Weights of a small GPT-style language model, trained from scratch on English Wikipedia: MLP 3072 tanh GELU, vocabulary 8192.
MLP neurons of a small language model. Each row is named by its layer, matrix (down: output weights) and neuron, and shows model dimensions 272-463. Each number is 500 + 25 x the weight over its row's rms, rounded and kept within 0 to 999. Numbers have three digits each.
After each neuron's rows, "fires before" lists the tokens most often just after its 100 highest values on Wikipedia text that the model never trained on.

L5.down1520:546501512474490468492535530502467510472500438527506501500463477467484519498502479478483510479548453500480542528532508504495487505472487516496519473517469472504503476463530505473516539517504499471499500477504495477490497474470466446544556493473535511458468507474473534482489502518489517513483497523528487484445490497446518487494469556494475526468480486489522524520508474475504442484507508501497479499487501456493487496489494482486458515481484581508537495484533507523462482523468498482559486519525451492512476546546481500528458496522523552516521469499511480503536536445472543520
fires before: "\n", " \"", " of", ","

L5.down1597:479535514551492471480497473502519530456488494516493475551481520517477498476496496471516495525477484493515500479498493504490496520469531492523520542506479493482519499500506516494490513501490478473480497479523513509496476535499499486477523468454555499520481448471433542480531486500494467529489512507496514547468486491541470495531507512459476495500475491512487475497471526486514490533525466507515489517462532531454478459496493501484498553492529499559535498466496509472485495512505519475501474497471514478488490558520471502482516504470495485519519481509515518479484515487505511514
fires before: " |", "."

L5.down2627:526508472507487499514513498531507474492485493507520482512509492514473511506510541520495525520483519501510484526510495507492507508493473476545495518483492511493546487465491467455490497519465495495464505477493485525496527458484471475531524537524487465513517493499518529514477501497533465453501495482512491483499505487488491492475487510463505539521479496514541478488536535474504488490492475512507489531517508462484529487470521483489524499461481520543552486486479489506520481465505492522510485533430483522495518530537500465498481506518538525514561523486480491511509453534470505503
fires before: " |", ",", ")"

L5.down453:504493482490525513453538502458506494498487518508498524510491495462473511503492464503498483471511453494521479479509494485545487476508548467516483515532484547487481473452521552487489523500528523474464533514512467519554514467465506476453462464530473493448491508473484537500501488460491510470475569484481488449528522493484512516507476507482538492480489556499494477512486522467477502520504503497520494496501513507527504503525536490501509508487497529500498487553515480525499506538510527534450503536491550490491503499524523532469468523516519520542464486485501523503491499535491548519
fires before: " |", ",", ".", ":", ";"

L5.down2416:492498482481472469503459518484495497498492510492518472505543525511491484484478513449526513450515498487489483511521518470527507500479450528471504533486496508468498490458511531553486496536492513499495486483526510460416483515510439510519535504447524463490442493524465448534523469484506483498483500530514484469500489551509461536539527498508536511475481484517509516512497474491485476531494465521491515494462468504504489499515522512511474534490508497493500515481513493525484522515501492527502468501463486499561510462497516475530463465501545520533510510482490474503519549490507546495
fires before: " |", "  ", " N", " 7", " 2", "gl"

L5.down57:488483490484488500499498514512476481497487473444478509492482514515490512502481497618492506519500477506514492505483540488546520468482518499516516474537483502469508513551523507512467524516500522525532488510518539504490489500450465513488532510504529475485481495487510535505500454545510529477494483452488517523470520514524509505528505501465493550483486508504503501476486516534508510488511478493511546560548491514478522487462503454520479530524483549523528438546493504517536448476454500521502559488487511461545517496509467499479520454502443503487479504530501501493521494507513476519
fires before: "s"

L5.down1098:495523526480494503532504511560460526508471495475485511479507508511483522515510474515518514481493510465463477501430553497533517526437494482517500486508501525459525547467543521486530525510531487505481497505457498515486466458506488495502485487472504500479507496477515486486461496514534540543463491435544479467504487517529506481494513472523515508532483488476524490536485481503502517466493491517499537482475487524455479512490526515494457504504555502484500551489476508507484488509480527486521511501540482565514504503508471478480550481508483482473491504512520447516501528547529515478
fires before: ",", " the", " of"

L5.down1952:517477534497463517488493486514498494502488495512496510506471499549506515518550439526511520510584489513502486479511486476501466495505486519512537518495470476451474523501500460467508501539498455515539483525484480530484475516482551493459500475494462465477486561522556511474470507495472487534504531517496508431505517467478523464521464515502513531486541514467488474512486513497504538559472464479564516523467502513477470538499486493488512501530519532482464519495500503496506515486518484498510519551489478491461503530496488511512489486496477528484448517523465493526461504507500559508
fires before: "s", "is"

L5.down1592:507542456510490518466515483499475490509492484547435482513502465488514500494463484449561500507475473480460520458514504537524455519497480467472508502523505544502460496492519513468470503474493527476473518514536493483514513490546505495495509501516465516482455512464525462495519476513503473544485501500545484480450485491485501542479460453474536505465509511510493511463509514511542520528521499511537478542471508486447488466521468493475509525509484489501514531522493453496513489528490506538488480510455523471538475506475536509537478497470501505541569492455461498539519462496490492500
fires before: "|", " be", " have", "al"

L5.down1715:515529525485493500459504515485471510538496458506459532486524492531481517530519493499506496478506489523533484499522462499453508465478468512474501518507513496518477512529499495512512504501515534525504481539535491498481542505515501489529515528492471454512506475491531497455476470488533523534495517473538502513553505464522496514514494505479522522513502463495516506522523484535480499504510505503519517515463501527515492463500497476489546442501517451476493489487526493473495501517496518482490482515473495498469529469525450489539488501500516533558474462506524515487525500477502528501
fires before: "\n", "  "

L5.down2894:492524559515467476494495516531504494531519496490485499472510529522464483477559522511505512481473462523505461489493478537491488501560516476459524476517483509525476498488499507504542483529567489467515503482493451509536514424477544475514534514512533486490501477469491526505515507502524510500457514491515545520517499504515522463485504477468512514511483461459482494536501488506515472495513497513518491559527554473501501458474480441491482491449544533516504510487536486494531487522482508476450501505497539477492513465483515472513461483444494497492516511470506504539473489493508510505
fires before: " |", ".", ";"

L5.down1926:502472511496504504498512469452475517453460517526496457484479469469492480544540468523490523546520462506508530520486453506492531469554457509519515480480522542502486492545505464480514485524514458491495532461543478472507535553517493509523481464493505474531509490518546496493506469483470491553494482486504496481525494528534447492509491504443509499495527489491526560506508516548483478520545504513499536493464493522528480477473531496509519547524497507497528505487520470508504513509517480488499470514505492511479480506491465498492474534531483512498459511473517465537483528487525413462
fires before: " |", "%", "00", ";"

L5.down1886:537483491521508491509538503500480479505485529491534560525512488511502506501511524502500464511498515578510544518496512524566501501493497455498477464477481480462479516500520458490506545479507501530504500516469458502482481518458476534487495474496502514510517485502484511492508468525478510502480529517522514473490513478510465538516522475465542486517539544489515531468465497491492485509479489505496497451474470495504489503493509489481487483518467474536478546546491450515478518531481500459512509481495500494463505499491480481484539470503513496492462492518487517545470564454463516475
fires before: " |", "\n", "}", ":", ")"

L5.down2916:537512499512508473510481513531486473479481494473522475492475462454540528468514504479496469476519518461576501531490487511528515490487496498485522524492489494492479468469527512522512486522463513478458484493465500509518466448516491500478492473498528479448508488497550509514487557525501504508498526494490499512526512459517503489502546514541553446487493504518486480496531511475515538496506502474483537520509485501503505538503549533500456503488505493493550530502506552507556472500519451533521478515491503461523533504549444499489552475439480478501472493532494481503571493519467491497
fires before: " to", " by", ".", " from", " in", " and"

L5.down343:501470532447511466520519506454526488489522465511544508507554504480451472555480525444504493519501489479549521474467465503449532528522499499485535506456509504510475503487503541506533540502494518502490549486459476528496466509519513484532483452504502499506513491508446453496526497501484485486470486493489487535489506477510499551483517520499505497495513510514504546478461467496530491531506500501437513518503498448505467489530480502516542494521525520537490477487506528514478511421525477496504512484510479501529525520556505485545484499527530501554495538506505524463477496515517446459
fires before: "\n", "  ", "\n\n", " 1", " 25"

L5.down1845:536497483536495477480466543503504501468509480501505488551471452521509487470480490493482461511487466474477542509506497521445502507466519480488463483530456551490461493522535516493520493518536534486571491497493493527459462543520449512513512496515520509566527499491470490446505468489520504532475491516481503488542486471532497523423505466465475484519477543504496526495484565517531487501512428499478499475504500501508501524494531431508461451474497512493477554442526495459506511512532499502509510528490494542522481531516524464474515500518452490475501487471480480476519464498478500516
fires before: ".", ",", " and"

L5.down2845:455500530499472514516517516460500474468484541495499510505530515499476504526598516468567482541522474479515493487486490535513534540498521506492506500501470506508495504481460466527500525492494475506519549511500499525454520454469507508471477493508491483472511459490448508488511510509453450505513503477486493487495469472505479480480544498469497508493509457458481493509463486518468483502490497520486511495484515508528503520483476529513503518468484505549496504522462509516472480506451498494493465469474520514516459543524486464509541438510525525513518492511511501513454521544542482510
fires before: " |", " of"

L5.down3013:486451453468524510468507517507490465497494491474489508537540482528518494512458472424502526480498523485505524514490522460492460530503478512511505490508511491529458541468485499491471446517508448523518492514467538448523468482520450533508491435508443539470467505527492557512493506532503506484514511496497531499498486504514501480496531434520525494513497496546422476491479458556519507445559485530457511488469493503513481502481523516504505512500490502514502541495512489503487491559506518527444486468460505507510492487557474534472544479533532514524499515518489503469577451507449523527
fires before: ".", ",", "=", "–", " and", " to"

L5.down2468:486488500462506516449526446530495492491482491500559536519501453503522484495482498580492521514481520522523519520505500500462470499491468506480544435480448522485482491516517496507535551523466488502512494508497488463508500529452449492520542456451461505475506468510551523544464512549524505537496537525511552508494502503502512485509500499491494496517477479491469534490447480498499484494482485556533511511486524500508484520489502495504501513513481534504505470463540495511533466484477467514434483515454460509472498519507541460522504485495516535527484465491468510521534488546508509523
fires before: ".", "\n", " .", " All", "-", " |"

L5.down712:512502530499439484449532512526509494493465486473473469476533530488473466510487504448544504487529495494478513489513543551461451528510475499515537462511437503529478512524547508507509506495553469508486527517501507530495496476501456512482487503517487505456487476521505500529529461540483506506486449549482482490519546482522498490471519530474510467492497505538476512553506500467503500454512454500475509510484513515509520484516514436457507489487483502509490485469510519523500477539504497464512488471461452473500542504520497515485500515494517470522540533498468515447508553549533492504
fires before: ",", ".", " he", " to"

L5.down716:508543500518523518510561483497476539543490486538460524530466545501497487456484534445530492481509477504547499474479494496522480537509467486479468515519486517504460512491493454488472456490508521522528486486468514499497524534518455473471456476499474486506480531514456520502490505490520490461449547499512468472490426508527487514528451508540469493518521500487502503525512500508536469546483508471461486452500526479484531486503481480500546468555522445525481525478487477491497494460500549516541495514525528521469526460459516526536488509480494512507477536520465525519473527525487486462
fires before: "|", "=", " |"

L5.down2796:506470521513495498481511514522495486483475523532501490480469504490460516459465486506499491527492492534520477518496480473459511527526477554493484524493470511513471472478510502492519498500475546492442516518501522510474492466469516486497486516466505520478465519458476493545534530491493509495465543510481517489505479495496566511510493504512552503506439482493513502514516519524492480529485453478478473503514520504509490467457441511448522504496509489480485474481585541541470511529496529527427484513472569474506463490456500490479496461499443520517492528495476491520525498465497498519
fires before: " |", "–"

L5.down240:495504500485517503466544492507438492488547475541500467515460551509492499489417462513497500525529522515515538521486503457511502502480486498504464508484504552469518489474490458480474532512533450478515519513498481498524547490471471490486523516489472535542475482494519473506489549491470525559459480533508516458508517539491522503504502506485478486513481504455509489460477492482488535538472490499515501501472528510476482523505475477494517463538475487524529493479500496450506500505487534481478519481492481529514499456526471512482513474454543537533524509529503497483501482475483465496
fires before: " 0", "1", "0", " 1", "2", " 2"

L5.down2766:498495477508506448498478489513480483510461483486503509477526512476481547491455498471513533529514455537488483502491461503488519510514477482456505488513502507542515520471535503521465535538528481529514509517553499492519468517518467502528536466487476520527472511516553497444454469497518487519505505483467496479451526505490509495498494480478532490488467506498502509480533540512441438459529524514477537460478485483509498504519511525479497519535539531450497521497507546494492490517501524498490472515480503470459493476471493482482493540466494440509475494499519494511536532470510578491
fires before: ".", "%", " of", " |"

L5.down873:530504502516493514470536525476485553508497495500472526498470528489484483471497531459541453472485482483459499501492499510504467536512497538472489480486504511475475501513499522498488538468480527504503458520492511549472475487500519448515490476499519512510476461492491480491518478536498518503528469519521478483447515538545450470509505498506468472494512506478437526518468483506509493547514501506519484529484508509483516504540474479540485488518499476502493506524498489521463514503489491531461514476526564509527518497510516495501469504502506455517513524509508495516520504476503495461
fires before: ",", "–", "ment", "19"

L5.down1822:488515514515513519532522508483459464516518482488479487457508568465506540496535513557522474530526520453531498528468476493484480459517494501524505532488481503523486489460473463508465493534473463511497460524444486495497536471524506492490508512472459495487541476487435499487513487501479491516539493483515516482519470484506505495446502518544534486488484498500498466469509506521538483529519533531502508537476536502510505480478461514509538486497487506495518485539518487537492494490480511490519436466453500499484514500467518520538474465514496538481485505486496517482476460491516472487
fires before: "-", "|"

L5.down945:484518468526510544481555527501498512504493508467475503499502502513491504522497492457530478493488500513475518461500497517534508514471486490514453504499468529509530496479504478446476547541533532481490448475493531496536534513512469483489494516474485474531509485482480474527484485510486484483509525461457495516521490518509500488490499473500521527493477484501463519517509473497479492492512497491507507483463556509530499510526528480530511493493468498488509511483511452467450509534511547515484503459425485486482540485439468463502521526483513471464542524526482462507496493483478518488
fires before: "|", " |"

L5.down2192:479525496472512462462489535527462472498489508529482546470526504485456491490481504455485501506460516480495501488496546500543542470511463526501496478497476567524490469453478531523502502470530491438508495518503495501535494497481486471496522466473475500458499492542524518506499468530502511519469492512496514559485468491476526498474464473528490498499494518494492485525485537514484490511510541526494508486494509516492476507475508531519475487501532453487480480485510492559490515569476520499496470489457554524525507514494515495508510521526471544497500430449510526494491477462505498537
fires before: ",", " |", ".", ")"

L5.down2984:517478469512475483502530458534537539475475474490471496461458541486481516467490464544507542472503473512493504541518517532531530506459469441503485529525430547501556516463490529519488491531505465486457500524494483519484441475459499535486523493478580490462515495513467461524512491542514487501520503503467484480497511478485468552475490510479484502520511495492482536505456489517509458526494487466525528521512465468465539525489476527495469494525498576491506486491544515494492476494491559477519498461504482504458528439506473492483488473510519500516563514519503480516468489510487552490
fires before: " |", "."

L5.down2481:534535508449471511471499484480508468453506506481490538513521504516515478506462515509536535502498498477502501546534571511489486519492479489484495484494520521463513514491512495497502496493508498492477498487492507503501483511522479474490509510508484473556506482495490485484430482481513492560498507478519494489525534499545499519504492447522509460496514507540477499477553556512469480527485490514497519504490538504523507453456508510502455530522486523517515495541504491487517535508504445507459507498455527485504528505513465483501482493489528530507523508500489482493490478499500511496
fires before: " |", "\n", " ;", ","

L5.down1655:483534502465499524518505532478515486503487483517465497466472490557458465511472505516500471533478494480501463510479442483481457517506513517498536490476494490487507463542483520524495491508484494540494488504495528437529512489515482494548467507481499518512460485512505514486487465529507496494514527502528458515508525505497558499482492525471455518522539472516489537486495501540479505472460489449506557443500522486511510531466477519482529538524462530486502501459514505553500523477564474520464510498486486501482501462534488511551480491511501543464500429475520476517480540446491498539
fires before: ",", ".", "\n"

L5.down673:429532508509504481470506509466503479460508471526533498478516503514482486535519505522472510472477521515478466521523540555501519520515457498497529490478468465546500518450512495496482473458490495526514497498592468475518442498459507495495497478457510519516514517468517501490488491499498502493488502517520551541474468487499495511498514486463509549517475498489520511495502481486481469485548520491514484483495518532493467512499538512499485516522569510552561487546512475473502453520503497490476482520478537531481505542513466499469483529527485515521459478526494490496486495521515511510
fires before: " the", " |", " Australia"

L5.down2701:471510501499500526484484513473506475538430492496442471510520503518539523462443514509524463490493499513484486500476417506531490514552483506526541485503484517525467465490503473539499498502466527462483508545463510478485499493484500466452487483509530491488496476498521470479518503511528494513493498518492503485490475506519498500547497527475522495515442459467509539539486566512483493514508465534501574513505525541511461460519507512478486509521546491451538494523542516491440516499507516560487443463486510530519512497516490473509522507489509508500502481494514489477530493500496507506
fires before: " |", " (", ":"

L5.down1037:512494500532507512488507486517515516519519513503490498493458478490460449464471531499555493455505512489472486547464525480547542515500523534474513515496485445533526485495526489507470543517468469481479511514494545482478483485508518519509490467528534508540488508491512502523499480516476452536505484465548493497544518539481500499461485531546538454576542488493526479513530501487504508475476478507457496507504492489515535550541501525500521519522468495539505468531497469476499471491548466504492520539498522457502507517492499530500500539470477496534491465502539509501543466537480460462
fires before: ",", ".", " of", " in"

L5.down534:532517534460480515470489459480512511471543535533562490545480528445508549514514498529514475489528466495481477530544526513494472534430533486468474535499471521508469496514491492541469507498487504457500508494522526505513481483529526513506527470517485433523503506512490449479490466469495454529491468488530482484550455509494496523506453477517490510486496519487501491531450484489529482550515535517465476507534481477519509498495480520528463479505520484507503537499525491528488510461532497492520480516495488523559501461480470494531462493492492518479526532533483469458477519487512499463
fires before: ",", "S", " the", " and", " in"

L5.down1382:442466493518494464493511532495463474493529527475465491497458452518493501498506526489452489508464495494492506502518499549515487439482543502528511501484487530462522528523453512476503519517496548506531494517524543494493520493457504521533512492491519503463421481519466520477475526527510537502505486496507548480495534522484434504496477528511520475502506485524457501483498404495534479489491494501480508517480511502506463506548477449483518495496510496516509520495501489512511517478522509496514503499483476480543499473531529482505507502486519532501512507448505505487464497493515495475
fires before: ",", "="

L5.down1032:465523501494454515509546448516510489484492506466498523507498449473520471486493453394497513504517523506481523482529495522541482534572482546522512526500486494526475492522564560439461531497472501484493497473531510520470526525486511489508485517440479485472441497473493483475515478536503495554518516504544498497539479518495459484475475430481527515477478531504536487501485483540504477461505513508476519473544492492527558475512479504519462524457472491499516493479497498525501481531456466515506500499521521505489503502500507539508502551507545492486467509489500474520541499514536469501
fires before: " |", ".", ";"

L5.down441:520503518482479509462496558551535478498536503548493509564503453500516510519533477546469496464493517490505471485494533521518465492488509493463511515488504501476493490508510531539488479466497456517511496473517503485499446505523486517500504522480524517528507504519520504523513497509527494520464490532529491446478524507546509482524465491498464484537473538467552523496463481506494486484491492521468474509542546482462492541535466469545500532544534505514520551550533510494482482457462501501496510496482492504481465443515507520557501486462509530535491531498513502503501518514469480504
fires before: " |", ".", ";", ":"

L5.down2631:520533473483537472503509502521497499455504496458525533503516468493459512485432508544504499540505501504495512497534539532495468488484527453515526503488466515544503529515505495531493488509508493507456455499504515488507484493472452516534521480492493462528563525498542493485508535452540467513511463507481464498475511480486566511529466505464491527508488481520520504503484521518480538474516502456484491514486518487532493469457481542530496519511458486489498498504542547460492482506478439527529487481552523548498499485501506505512522487523494550504481489540485503490490570515497475487
fires before: " |", ")", " (", "\n", "n"

L5.down215:509527496500476514510511497536518549490489500507526495515471465552502462485464487414512468512468480525519514542509445547557521496497497506511557497510464515507494519498496522493499541507474523531479492478477488524444540501478481502486537480462485483482530505479453462517484522482475512503500523475523526454473546507450530537508538503480536475522543561465506473485508525523525489501515458522535514569480514552517493520537487489516481524496531521502473525482480484479485523486533497450494501527500497517502533514477525540483481500477488482490506481475444517516524462535459518499
fires before: "s"

L5.down2661:556495591476478511460484485490474511509505530515495539475486513544512487456492494541506484498522487484529511469461473493486466495502454497503479512500495500502488502495504507471524550486459513530488484475482485513531525543492475513521492535494516512475437514483513500512493484500535532531462489538473509458513469525460561488539487526454532479541496505509516531467514504568513496497521503525521427497572536510485495482492457441498508483528519538494543474500469484488516479475507458512482499513526500458464501455469484497523496509494486523521515449509523522536545486518544518498
fires before: "."

L5.down1143:478518503518506501487509457461458499502490478517516482512482507491530515505491477577482512495534526478487469504479476508484474479490485522513500533482481521487543467494516505522493535475518475509491493503531519504498495518521503495513520490434502476497567496503518429485475481468508477528501522478515531485551492510455574492488545535463501490523500516452516535533457502509477467511530502481541506486517484450501543484462515484502500560522482540510449493530517463483485482507516498527520494508443482522478487529490518488493486472508510509478466482524503496526457482491489487482
fires before: "l", "y", "a", "s"

L5.down2326:471482507508501503490521503517510522518524505527538500493524502501502487520506535471509496446476467524471545536471495483499528534486513552497537489495493453506494511452483485486458525507511502535487503502494506548424492485476452471510493507440469464513481474535495537529511489503484491529505442477545530476486490492493462483527523511497506503501518491537499477500475489513500500519485476525564497516478489481453433528480484452483503511555485514482476483487503524520514525529514498501534500473486479514502468522479513503515516510489472524492476492487498463531511459479537515445
fires before: ",", ";"

L5.down964:508489501493423471456469520489516450517516540518454460464541536517503508494521486430505521524521503461509532463514502514517532474509501501521470470545504523475464470514472527534508439510511495510512447475494485505515473483517512459488479511540480486432471523533438486505513529513532491489519511505502487492488513507530510487481485524510491485455535494511471497514517509520495478543492491507484493499520507508501487463501484495488488488473488499502485515517497490502505517563509505478524461507487523527516461541520511489483505476501453489515494488503490494519478520491479501483
fires before: "="

L5.down1012:515505499522523484487476456483475450494503494486518541516522535507467510514533488456511531531509493476495486493475458459460550485541485528523539516494489460528524504503471475536524545519515534499519506528526454500520464492486507490485495504506503485523460495487507493496531503488540505496463505490507493541501480550506518481498527485507500471491505482529519500524489505460491461541499507487458485502508503528504489516477538493489499483492479486515489462529503503485497508495501525521520460535536507476502498474475499526493496480509530537516509521524454538458515505513485530493
fires before: " |", " of", ".", "%"

L5.down509:575474506493508533519479521483495532511453501511432542517519500497523516505491520453478488541485531542479527553455498489503460522484505468482526512550505470494526498517494493466522502546503498527447511504486489488507475503467493503450515521466484471512475502461516507492476518505513509499503489566517530493521499512519529475444476518466520492466500510508441504498521497548520476464475527465488486483471462489494513450565494493514509483504506517501507511495503486492493521476501549464496479519472459542466517418493564489500494538509481456476551512521474530495469517520479500481
fires before: "|", "R"

L5.down2613:498476527497480498495493530555530514487473488451485536562476480475471507514518501546535448550509507538453491514481500476475474488493553514465526517485511474540490493471505544471498481517503495481499523478487528453476516508537491468505461538490510477491533527512533467488454513483540468505543447515480464467443506483513486486548571561470549494503487514495451498484479522507474467520527520529479498499534502475518507494548504511520505534507508494507471472519489471460510544486512495523522515512499449485490513500513459501482487516472508509493470495494462497498526486466478478516
fires before: " |", "ss", ",", "\n"

L5.down1921:516527523444495540495527539495528498538455490505502481533513465523508485529480503542478484486468495494530509490485499512498452510487475516477522514493481523526487557500490475510512510453535453513521499445495519463484535477531531560527522504468515514513489503485509489506514507515529496481485493523503510510506492474493490472510495491519505518489521540453504510478497518465476553497466513525527542490526536537548485539481462500486473478533494506495471459447522495499498462523502543503509483473486470516493465488466468496504542496508472511526496494535490544509470489514473500491
fires before: " |", " was", ",", " is", " ("

L5.down174:477520500477501512524542540455482510522505516513568509442481505512500505523524483474502527543503509488500499507485437510470519508465529511493471480515507445481495524483476514482491466499491527509498509521516464500474516484482454525496503506451437468487480503531482505473545530503543516501533509446533479524502502471560526486504524517537496533476488526517473492516482487517537492488503550510533530462547486501475439514500504496517493467513491490502454495519502490510471470486484537512522474471495483548532493473587529495538513505539487482464457485512513492517485488482489471474
fires before: ","

L5.down1828:481458473502509505505532481508463501491444458500493500529487507487501535484492509529482512494517422483485439505482479479525473512493550503528454555498472533525503495512543472532500504508542501534527465537486513504470494512489540523516481503483505480518514478513468505526482459485503520529532531481499493483463486515553532492526493556466467501481487551537537477511531488509489466519493513521454441514502483546491504517517474495484507493521473544506502456550492498503496504450518477527498520504541560495458501540448503491513549515462480497479464481541490483503507539562447497510
fires before: " |", ",", "."

L5.down1816:529486500555458547501561520559520511513519501483496507518512502499514494495501480491503505503523504527506444470543528496486460490481514532510494590489514504495462482486541504473516494488522530499495471496499489512456510533459493522496515528502516508487459531477515463503520543505487530551493493536502490508513496493495519518484466470514528491533522518483468496481530512505484527480555492501510505495520520533504472471487500501519508461502527511488493519505475498497487525482511494497511467529482536473485508508462518506531503533468491523509438465508461486506503492487492503541
fires before: "|", "-"

L5.down1083:457539484486494478508521483484568516499423473439540477471508535490507532506474496453523500479501519476494495514500511489513466509519491507510465484480478519502537506513542492517498527509514456489469494524470477523500497474504500506518487513441528522461533476478530496472516550538541486519555464554501505519491487508459517503477539489527503524490481507470495503531462507509454483484461487500515521559482526493506489485501489520466458518511526487497502533520534499485487502507481490485518445509470490537506490495498427494514531478494470501540450526550510483466535500476516485487
fires before: "s", "is", "a", "as", "ha"

L5.down1409:483498507495495541511528498490510504467454503492497500486524529496517435475532479421487490552477494475499513522477472497525521482480523497511496510520558509469479503474471525505511492511502491500503457493489478522532451480482513520480513493537513485538477502483492514548532519512489533552488527534468486503522508488489513459517484536487507542480528474531474507479526525499500495500481479522501483496464487505451521490500510522519445464493452478486503535488519506471503484500438513527525460482468477472520534512452473478466516487496559528486520498511509502522504498523518498455
fires before: "|", "  "

L5.down2827:510510525479499484506502505492499501505493502493498494494473486481484529506480521625526497525486570467514559507528522512490492458478497500485499511519460488513485511471517488510521536534474487511502514515513446518507465465452492483488514495501520499500558507539495535440509510498495506496523480516515488482485525538512499473492492552498514491496512495509523535505495514512517520512524506535511487482553569450491485492500493519563510510526485510488488502519519486507448498471517481558440509488452463539514506529519454519516471463484496516530492491484424482488484498529482490512
fires before: "\n\n", "\n", ",", ";", "."

L5.down1005:476504500525490474458501501485557473482507488534509463482463525542492525494451506473498506512498528461516512515502491518487559481524531542467501509525490462516485483489498518499501524526448493524446538516524482508516512454500477494498478485527475519483490514506510508439515482458499487500492500502495467497505490518500459516523534505512538485533425517469497500499465554476507496533504525465495510558482522510498499555498515523518502508489508489541496538520518528486512489513494492536469447519506474482519498499529481509481481510493472552501512466539483515487501482493429512506
fires before: " |", " (", " is", "\n", ",", "\""

L5.down2344:505499549537496464490503489510528465501516515477469512534499493499546487451481449654487515479517509522486531479509553473524508498510516504508486492486453468491456529468489477492509520499498497475516481479528489533500483508495512527487517525469530461514575518456497519510474517493541462487524523489494483490444484486495486510496442469482515490513481522477496495496459542471488473452460506500502541463516523535518486506533550522488462499500512506557520516475519468468521486450496542530491462500478509522460488473540487480492535499504496529462492498523527492549529498516479521532
fires before: " |", ",", " ("

L5.down1363:505502513514512504523486513475508536499457468542496514502518511508479496493496528545493505496502496492516493533505440529569502497491472516495526480505502473516491490506535518528524517473492478488483498506494477516462512475485487429529504486506538480515483507534486465480521483479460481525487505516459454490458507490479515520515502485550533512498453485519519585513509560514460548502493477483540532504476515496481489465485472499525463484525549528477509510515498465496505530534499465474500462490478480505505480520535450505545527484528503488491514527463544497499489503491489504480
fires before: " |", " (", " –", "."

L5.down2987:459460535509491503511464513529491462533515510473487536486500547491484466518460514463494507500528538504469471526488468477534522484474488516502522454543491478470518533474484483491519506441486559557494506490499503497492474444491453504506543507552523508467484490546436506527446535521456500540490467492542482515467492514509487520505496488502520494506488489507483470505495511541465450529506443497481481506497519513535484506491506491477463466494496523502495528458507542525572503536504490518524525491516513468491503490527491503541526486495483473489540518500493520493540495467542547488
fires before: ",", " |", "."